config.yaml
head_dim: 64
vocab_size: 2048
norm: "layernorm"
norm_eps: 1e-05
bias: "none"
lr_mult_down: 3.0
grad_clip: 1.0
schedule: "cos"
MLP neurons of a small language model. Each row is named by its layer, matrix (up: input weights; down: output weights) and neuron, and shows model dimensions 48-143. Each number is 128 + 24 x the weight over its row's rms, rounded and kept within 0 to 255. Numbers have three digits each.
Before each neuron's rows, "fires on" lists the tokens most often at its 100 highest values on Wikipedia text that the model never trained on; "fires in" lists the words (lower case) most often at its 100 highest values on Wikipedia text that the model never trained on.

fires on: "Sou", "th", "sou", "nor", "ast", "at "
fires in: "southern", "north", "south", "west", "great", "southwest"
L8.up379:083154105164134184136114135138145114151120128126120086146165115073099131130128131140162120137122102114097110126113128164117148137102086122147122113124160117148152101158163162112133114140170151123131151135151118113134117113123159134149176144151133146108177101080095118162150081161097112126
L8.down379:119141103166103149126171113146111159113144123085154114097154128101134140157133131160089101110085154094145095125140137168157108163148133153127099106141123142137130121158156114115109123122185187142124144142182078132184144103134153130095136143083165139144113079158094127179142108139127119102

fires on: "that ", "County", "thern ", "from ", "wor", "contr"
fires in: "that", "county", "southern", "from"
L4.up751:085115118102114154118124119103178144122108108151127165155102106070088192143129153116129121116086115130110129125134095136122148155127103093096115201131109147117140113112140113104121129099135155127101113147146141118156104104089145133096106125143107130098138150139090143139109143141125143131
L4.down751:151103138122105094140120125133106140108140137110128068119141104143134157156144120145112169199071139123100152153138139116135121153139129205140091146176123114152128138107148090107149159118118112144119134141121122106104068133183076147139131148114051151168145105105157140147178160138130101117

fires on: "during ", "arch", "from ", "of ", "During "
fires in: "during", "from", "of", "architecture"
L8.up395:135102115075113132152141103130130120095188142102103149153164106149159098126124167123124122112108099120139119095130157137130118118116135154092104136128149165130212135089126139099137133131158138133133170122122146120119107184115154110124083183164132130116125089106116148086136145130157108125
L8.down395:216131127113106128065128107133116132121152110168136099150120128144115098175143098092124157106127134109119167152125140122104123148151123126114112125165162127114126149161122077166127151169090156150072124131137155160136113085133109119140141121128124100113113099119154109139119135122086126143

fires on: "at ", "At "
fires in: "at", "what", "great", "seat"
L2.up553:121076162135144142133138130143134126181090120095092160120153144108130127117118106136117100095093112121133134122110101147078153159132128144131083120131098136123118135114117146147124142103190108163118122153133143101125111136141146147156148134182133151080110111163121159108178129134150153134
L2.down553:103097132142156145140166144148118123167131129135110184107175184116123114095145103171115110068115149129131146134102092134080151117142129130137125134153102144129141132114119138126114171115180094117125136122120098138140148110148129136168121140192131123103126134152115148111192140120141146156

fires on: "until ", "bec", "since ", "till "
fires in: "until", "since", "become", "still", "because", "becoming"
L2.up441:109145133143160114143104082087157123120138138113116106119115151135176127185143132140127133137103118087134111154117094136129151084134123125105081088140132124104084155142144081104151164161124143103096116128136124083154098139131094177109168099142145161106137153121112137098106126108126079135
L2.down441:107159110100144094142084119083145095126155139139075134096124119131132124146111104140099096166129171105142122137091094150133164110129114076143132130141158173110115170150110111090107134137122151127153186127106127122130106165105092130060155096159143123114144108106097146103099134102124131128

fires on: "most ", "is ", "and ", "more ", "are "
fires in: "most", "is", "and", "more", "are"
L14.up227:139186113111149122129138143106131150098120150129154095107139163124119077147155136115164136115133138191174116129113110152088104116118105133159145135125140121153155127104134163103123141126131132120108156146167155111153121135073094107138105095153120092131128110133148099118127143164136120129
L14.down227:122142104089118144106119102128118154146132118059136116157135143093100155096095122112097127125171142088054138149147128125104127161131123151108133119107144141168127136118111114119110077097145110113177117159128178132124126091174134113157104183127155117127073106120103115114106092073101103108

fires on: "for ", "on ", "ong ", "ing ", "e "
fires in: "for", "among"
L7.up119:126115125098145134140123124108143098154108130141125176163163108118094124122148153123140150081126133102122132132140121096135154123132122159106148109166141113134117146148103077116151190066117098142123123153151109129103116124128114146154117154177131113103110099107108124104125124153179089120
L7.down119:080116159160155099119107163142113141174166058125124138143140134086148151058130149139117118159131133127106154105137093145142121127117170120151150128132135134138154155115148143120071116145128122131109141111128148118134143142122114102132085095130147129142179106127113124081131176109087089091

fires on: "its ", "with ", "is ", "has ", "may "
fires in: "its", "with", "is", "has", "may"
L2.up438:111125105190101139174123152099139137144152158170104132131167143128120107087112141108103134135122105120168139109177129100107134148141116108125142116105152106098102150066088145138114106131143118104146108135095114103139149144093145078111133123134117110126076132100167103121137112169175102128
L2.down438:143152112182098215119124113127140093138147124138080110137141100145120112135130118142118144081129121137123111153116134132102123108118115113124144131160157134136121135084122118139177142160147121111097114167152187079155139103108085110160170114103140172137124139127155149133090113141120130163

fires on: "such ", "ea", "ide", "contr", "same "
fires in: "such", "same", "contract", "shafilea"
L2.up756:110123097129171108108135102144163150080160129106096143135103148139128128153136150101142159124099141150135088142152143154168086098093114120126159112152179198163111118107123086101105176151136098123105100117121138160100157139122106151121143133163095125104175128086109104128157165129139123111
L2.down756:128107166156155149100143125123133125117111094111077101103093166118164153148159113136139143113114138136120128131125133104095169132131080150151123123109123157155139121102118117145111146138121134134135130132112141157102112093138157151148151128145096138114138075103071137135109156099115103074

fires on: "v", "an ", "each ", "n", "y "
fires in: "an", "each", "via", "every"
L9.up357:124107131084143141124121148143137124129154071104119125108141120113112122099105098090136143131093115143152133158156148092156147121146123200137152096113132140121118133122150117168173141115087123113103154096107170088096176159147175137092176111126116155106142148152135098112114110143162127124
L9.down357:137147154143099150104151135106133121131168113192116131096147140100112107142172137123135090150117155154124137113078149080128154142146182138129133144149136101134114127132117089175149132123113153131127154105090150079114093069134153096100138132107090086141173177123123115131147122104108185146

fires on: "ally ", "more ", "ely "
fires in: "more", "likely", "originally", "initially", "closely"
L2.up109:146146139057123133134102124121140103129137147130167134092128147128115142125144108172138146143103130149100100151096117142094152122161101131159144159142150100115144150138136113116115169134104125138086085127173110076141114121131128140148095127115127131153133101131104126127114128146151115103
L2.down109:135110105089122122122123130111170126106087133132162118104133143164116174112124123154114170154098131148107114183131150156083144126133084116111120193137154129104152156114186123138103174145115168180091118126125121109141103131080153109105124158105145150145140105161137130129113133151152113128

fires on: "served ", "vi", "his ", "serv", "ed "
fires in: "served", "his", "previously", "service", "previous"
L8.up256:126100149103115120107110158154162114108136153134087145103123118120095121123130127146129118137085093149123144116180110101114151119169156134125090134133128128152135126157143138096143104138121113114164167089115147157105092124131100132092136121116121119142138156146143155141123067101136096099
L8.down256:152089133122151135114127115112102148112140154155116167089115118153112136137117143147083158110095102122161119156133102138096118120125095115096122101158134144123113103118091135138126138141122163154137149101115118078148103076147090133140166090084149120149147187104170159136127124127091134142